From a checkpoint of a small transformer trained on Wikipedia.
Size: 14 layers, width 768, MLP 3072 GELU, 150M parameters.
Architecture: LayerNorm before each block, rotary positions, untied embeddings, attention and MLP in parallel.
Training: a variant of Muon for these matrices, 994M tokens, 5139 steps.
MLP neurons of a small language model. Each row is named by its layer, matrix (up: input weights; down: output weights) and neuron, and shows model dimensions 512-607. Each number is 50 + 15 x the weight over its row's rms, rounded and kept within 0 to 99.
After each neuron's rows, "fires on" lists the tokens most often at its 100 highest values on Wikipedia text that the model never trained on.

L3.up2163:69 45 53 56 51 67 62 82 55 54 50 48 48 17 23 66 66 61 60 70 41 63 68 25 74 43 49 43 42 35 51 72 64 38 38 36 20 49 32 55 82 97 67 58 58 42 61 64 68 64 55 44 33 45 55 46 65 73 39 51 49 62 52 66 48 73 78 29 24 55 67 47 74 66 49 39 57 49 53 33 59 33 40 50 74 35 47 57 49 44 21 47 54 70 65 33
L3.down2163:38 48 50 55 43 46 61 47 68 67 24 38 49 35 37 53 40 61 41 38 37 63 62 39 08 64 31 67 70 53 96 54 76 62 53 19 56 36 19 67 49 96 55 48 80 70 00 56 24 62 06 46 41 61 44 35 23 49 43 79 62 52 56 44 71 54 39 26 69 64 61 44 60 78 55 25 72 23 44 54 60 53 47 56 71 53 29 54 44 43 34 48 37 75 55 51
fires on: "0", "8", "9", "7", "1", "6"

L3.up1658:53 59 67 49 33 67 61 55 76 46 74 56 37 70 52 62 92 73 49 57 19 38 38 66 36 29 60 55 42 52 37 66 44 54 47 45 38 75 65 41 60 61 56 47 64 74 51 61 57 41 59 92 40 37 52 48 60 86 30 59 39 42 38 53 34 75 31 40 56 51 61 61 48 79 39 60 54 29 44 47 57 35 63 38 40 38 51 64 41 50 47 21 52 37 42 34
L3.down1658:46 67 50 36 45 55 50 44 67 65 49 59 09 72 43 52 38 52 45 33 58 72 28 58 27 66 45 85 58 12 36 59 27 51 49 54 42 60 32 73 52 46 24 60 43 46 47 53 32 59 75 34 18 37 68 46 59 40 62 42 72 53 79 28 47 41 57 46 55 73 55 43 62 79 50 53 64 52 48 52 19 43 55 53 38 43 36 28 58 35 71 53 53 58 33 53
fires on: " |", "9", "5", " in", "8", " km"

L3.up917:35 67 42 24 50 65 55 60 36 56 59 58 43 64 61 67 50 65 58 64 48 71 57 45 35 40 52 39 70 17 38 58 68 40 54 41 90 70 64 51 60 61 59 66 57 67 41 52 37 63 52 36 49 48 48 33 54 67 56 51 51 62 34 45 77 42 44 49 39 45 83 45 69 60 64 60 37 57 58 92 57 55 66 66 75 36 76 58 29 40 18 35 43 55 67 28
L3.down917:58 87 60 62 40 50 56 37 44 41 33 44 55 35 28 56 62 38 61 58 37 55 67 85 64 19 62 46 42 63 69 45 49 35 79 69 26 36 47 67 56 52 40 45 23 11 48 52 53 33 34 25 40 62 52 71 46 67 49 61 81 76 61 62 66 71 12 62 67 56 62 69 50 60 64 52 19 61 24 44 33 39 35 58 69 63 47 61 55 65 48 62 52 25 56 67
fires on: " ", "2"

L3.up1250:40 60 49 67 53 23 29 44 74 37 49 36 37 43 56 15 59 71 54 58 43 31 34 45 16 53 59 50 30 65 59 70 52 42 39 41 36 58 22 67 65 65 47 38 68 51 43 43 34 43 55 54 92 36 19 67 42 14 50 61 45 47 46 30 11 45 43 63 72 52 33 43 62 36 36 43 52 53 31 30 61 43 55 46 40 33 38 48 27 33 37 55 60 69 62 50
L3.down1250:46 41 70 59 41 45 51 58 57 49 56 56 52 39 47 70 24 40 31 26 70 60 35 57 57 32 47 48 71 77 69 27 58 66 48 55 60 69 47 41 48 53 60 78 54 35 31 29 58 45 63 69 43 30 51 33 81 82 55 38 66 31 39 34 22 79 03 48 61 78 73 59 66 53 57 44 32 12 63 20 62 52 45 53 78 59 34 44 60 47 19 38 60 77 68 66
fires on: " in", " years", " games", " appearances", " km"

L3.up223:27 44 39 53 40 55 44 49 47 41 62 60 53 48 68 58 52 40 35 54 20 46 37 25 54 61 49 76 53 62 30 74 35 45 49 60 13 40 55 41 44 38 69 63 60 78 59 49 88 66 49 49 48 15 78 40 36 53 39 47 66 79 74 59 34 42 54 58 33 35 45 63 44 75 82 93 56 32 50 28 88 41 44 45 36 36 33 38 37 64 36 37 61 23 68 50
L3.down223:37 38 32 08 41 68 48 54 71 61 38 22 22 65 63 56 26 50 47 57 46 74 61 46 39 58 41 28 44 62 60 43 34 53 34 51 69 66 26 56 53 39 28 37 61 80 37 56 34 56 61 43 59 51 17 80 63 51 34 60 34 27 23 23 48 29 49 33 57 61 64 25 64 32 36 81 32 36 37 33 66 68 58 37 42 58 70 60 50 53 44 60 64 62 33 38
fires on: " of", " at", " to", " |", " in"

L3.up2959:44 31 39 58 60 42 26 58 30 57 64 53 46 31 65 53 41 53 36 31 58 48 36 65 55 48 58 77 81 64 41 36 28 43 45 59 59 65 42 53 64 40 30 66 61 72 55 43 48 61 23 64 61 54 27 36 18 25 51 41 28 45 52 40 11 19 49 84 51 60 47 51 66 36 36 45 58 48 35 69 59 55 55 42 36 18 34 49 30 30 67 61 41 52 81 45
L3.down2959:55 34 74 55 22 60 56 48 70 40 36 23 42 39 49 61 41 57 69 33 51 53 51 29 48 20 52 50 47 39 88 52 25 43 54 50 79 51 47 47 52 51 50 41 45 43 40 63 66 57 64 34 73 46 66 44 39 63 44 39 81 63 48 23 65 53 51 26 63 59 50 31 57 32 23 53 64 54 83 44 44 30 49 58 62 68 81 43 56 48 47 66 51 61 66 52
fires on: "-", " years", " |", " in", ",", ";"

L3.up658:29 68 50 34 69 56 45 64 56 51 55 15 46 25 30 59 29 28 51 52 47 46 69 67 39 56 70 58 65 16 55 63 48 36 61 67 65 65 46 39 49 82 70 33 42 64 75 46 45 34 18 47 33 48 37 47 59 39 39 72 32 51 27 29 76 23 45 62 32 61 44 32 61 45 69 30 23 42 44 51 46 52 49 42 33 58 46 19 52 27 48 44 53 64 35 40
L3.down658:34 36 77 51 47 19 20 75 41 62 00 89 51 39 43 54 70 40 29 32 40 73 59 40 11 13 36 37 57 70 43 61 64 58 61 44 44 44 70 54 70 31 64 59 61 62 39 71 58 17 61 32 63 42 32 14 10 55 33 81 49 49 41 48 69 55 40 52 45 42 53 64 33 42 59 42 51 55 48 62 59 56 65 64 54 51 37 59 46 60 65 40 55 62 52 58
fires on: " of", " early", ".", " over"

L3.up2843:49 31 44 46 48 62 57 83 72 45 51 56 55 35 51 62 48 26 57 60 55 24 37 51 83 77 40 33 63 35 58 41 34 55 55 68 67 32 43 50 27 54 41 65 29 34 61 27 40 38 67 56 23 47 23 31 32 51 61 72 61 54 24 57 60 55 45 54 54 64 20 52 52 50 53 54 45 38 34 47 30 46 67 28 33 48 54 24 66 38 51 23 57 59 12 46
L3.down2843:72 58 43 71 55 51 47 40 55 69 52 32 55 83 79 43 33 59 28 41 50 58 50 47 45 72 35 53 64 60 50 70 48 69 32 45 55 41 59 54 50 35 36 56 90 38 42 53 35 55 23 59 07 32 40 46 57 54 59 62 47 67 78 51 23 33 33 51 51 41 67 41 45 60 60 64 54 55 26 37 64 54 29 39 56 47 33 33 62 36 57 81 57 34 65 61
fires on: ".", " of", "th", " federal"

L3.up2080:82 63 41 43 55 26 43 44 55 80 53 59 14 57 69 71 43 58 33 44 74 64 64 55 41 36 18 37 81 31 52 33 59 63 43 67 40 44 28 51 45 57 51 30 75 13 20 53 70 46 69 55 78 47 70 46 46 63 26 61 57 61 81 54 06 64 33 63 61 48 35 57 30 51 37 64 39 49 65 37 54 58 64 55 71 64 46 32 65 63 57 53 39 42 64 37
L3.down2080:49 43 46 77 53 46 51 39 61 68 33 67 51 56 50 38 52 50 69 26 49 59 59 39 78 63 29 39 55 54 34 43 43 79 45 48 36 37 59 66 47 55 58 56 56 56 66 29 37 93 51 17 44 60 41 34 26 57 43 45 42 30 56 66 57 43 74 44 21 32 24 40 63 46 49 66 58 54 60 43 36 48 43 53 16 38 63 59 59 57 61 78 53 76 55 58
fires on: "0"

L3.up1095:26 19 44 39 53 50 77 55 62 63 17 64 44 43 49 66 41 81 40 60 10 63 61 38 63 29 85 47 56 51 36 36 33 42 52 54 54 55 47 35 44 25 57 51 52 48 44 39 35 57 61 59 54 48 56 70 46 32 25 50 34 71 41 20 70 30 53 67 68 66 48 42 50 41 16 43 58 63 63 73 58 96 31 60 58 34 59 48 50 46 50 32 52 56 76 33
L3.down1095:50 42 58 51 67 75 70 63 33 49 59 41 32 78 35 29 84 62 34 77 62 29 73 61 48 46 42 66 39 50 49 52 56 41 45 55 54 57 54 56 24 14 36 56 25 75 53 46 59 59 34 55 61 52 44 76 53 53 46 75 64 61 67 69 78 88 46 64 46 61 67 56 55 64 76 45 52 57 47 44 46 43 62 57 56 36 47 62 45 34 59 31 59 43 53 40
fires on: " \"", " (", "^{", "[", "\"", " "

L3.up2204:58 47 52 42 60 41 46 46 42 49 47 32 17 65 72 45 43 16 30 56 68 42 50 47 41 44 43 28 48 63 41 55 48 56 26 39 63 55 69 29 76 52 71 53 40 28 43 62 66 66 55 41 72 42 71 30 70 62 41 45 36 58 42 55 40 55 59 43 47 56 15 52 27 56 39 48 68 60 78 39 68 46 37 50 40 75 67 45 36 40 72 49 35 65 58 57
L3.down2204:28 78 57 41 28 34 59 50 52 40 36 71 51 51 61 75 67 49 47 39 40 20 95 53 72 40 40 81 51 57 52 34 64 62 37 71 42 74 36 46 39 35 39 32 77 43 58 24 27 70 73 49 47 22 37 50 50 53 53 35 76 49 50 52 45 31 54 33 53 54 68 33 49 22 67 41 50 56 69 50 79 52 61 29 80 35 37 63 74 35 51 59 43 35 68 61
fires on: "0", "gl", " if", "9", "8", "1"

L3.up2660:61 58 56 52 11 39 49 40 59 95 88 57 55 49 50 41 73 44 66 58 53 44 55 32 33 56 51 41 65 22 48 45 50 48 70 70 28 56 56 58 56 44 75 60 37 50 38 59 49 55 71 44 52 58 51 43 76 57 31 61 25 58 60 60 56 47 20 32 78 59 62 33 72 30 37 75 59 33 50 62 53 52 53 44 46 65 64 54 58 44 35 53 36 42 56 55
L3.down2660:57 56 74 56 74 51 37 16 49 43 61 48 45 39 43 32 32 34 51 75 37 61 31 70 53 53 37 86 12 61 64 18 66 32 44 43 65 52 36 49 44 46 58 71 68 57 49 52 61 55 60 46 65 54 38 09 71 58 43 54 72 64 76 31 65 30 66 68 59 59 60 61 42 70 65 65 42 73 45 37 42 55 62 54 47 32 54 66 03 60 52 57 66 61 42 46
fires on: " and", "0", " in", "8", "4", " of"

L3.up1897:44 40 39 58 67 48 66 34 61 47 27 46 53 43 72 49 55 39 65 71 47 67 42 37 35 14 68 70 57 52 48 29 60 56 49 28 32 61 67 47 39 69 60 52 55 31 48 48 65 47 67 69 67 91 33 40 86 30 59 67 33 21 36 39 46 41 63 41 85 36 63 46 60 33 16 44 55 65 49 47 64 55 64 66 56 75 64 44 32 63 26 63 89 61 50 27
L3.down1897:42 72 41 60 82 41 44 66 39 64 69 55 44 35 64 55 39 34 72 36 39 48 56 43 26 52 32 30 46 24 73 67 66 33 43 43 54 45 87 53 67 50 54 61 53 62 24 42 34 29 49 35 44 70 40 66 66 51 51 39 30 55 56 60 60 70 60 65 56 50 46 61 50 60 33 49 51 42 69 50 69 38 18 77 54 52 48 46 37 67 60 70 79 55 40 49
fires on: " of", " and", " in", " on", " a", " at"

L3.up2165:34 49 62 24 38 45 70 65 56 49 40 33 42 48 38 46 60 39 46 40 51 46 48 47 39 44 57 57 37 65 34 52 46 44 61 25 60 45 46 68 37 50 43 51 36 77 44 37 68 33 59 76 60 46 54 36 64 24 69 55 52 14 55 28 44 46 46 61 59 46 63 31 47 51 22 65 54 31 57 55 89 46 46 70 33 40 31 58 60 43 30 62 59 56 64 42
L3.down2165:49 33 66 65 57 81 53 48 74 61 84 68 55 35 36 34 51 52 60 52 65 56 51 48 78 45 63 56 42 52 37 57 54 65 56 41 65 53 19 70 49 61 50 43 57 43 48 49 36 39 55 19 39 44 41 70 51 59 56 28 65 61 35 44 45 49 43 59 50 71 78 57 40 56 57 65 47 27 78 45 75 39 15 39 49 47 55 65 70 42 48 55 56 38 47 84
fires on: " in", " of", " over", " at", " on", " launched"

L3.up227:52 54 34 37 56 82 37 46 75 59 36 70 48 47 31 16 46 39 51 69 45 80 32 46 75 22 57 53 73 52 70 55 41 67 51 36 65 54 60 57 51 60 44 29 30 75 22 44 70 80 65 26 68 55 66 17 55 50 56 84 51 60 47 37 58 52 67 42 66 65 28 63 66 60 13 33 40 32 50 65 67 53 51 37 37 58 81 47 25 50 46 50 58 26 54 67
L3.down227:28 35 65 27 72 60 59 36 28 48 67 54 61 53 55 71 51 69 29 66 25 64 55 65 37 70 59 58 40 66 40 82 68 28 73 52 53 22 75 64 59 52 40 57 99 76 56 80 38 61 57 44 37 50 48 36 68 47 50 41 47 48 58 54 40 68 70 66 42 39 39 55 45 52 46 20 63 66 67 51 36 74 74 31 52 58 24 71 37 78 46 54 41 50 74 11
fires on: " and", " of", " in"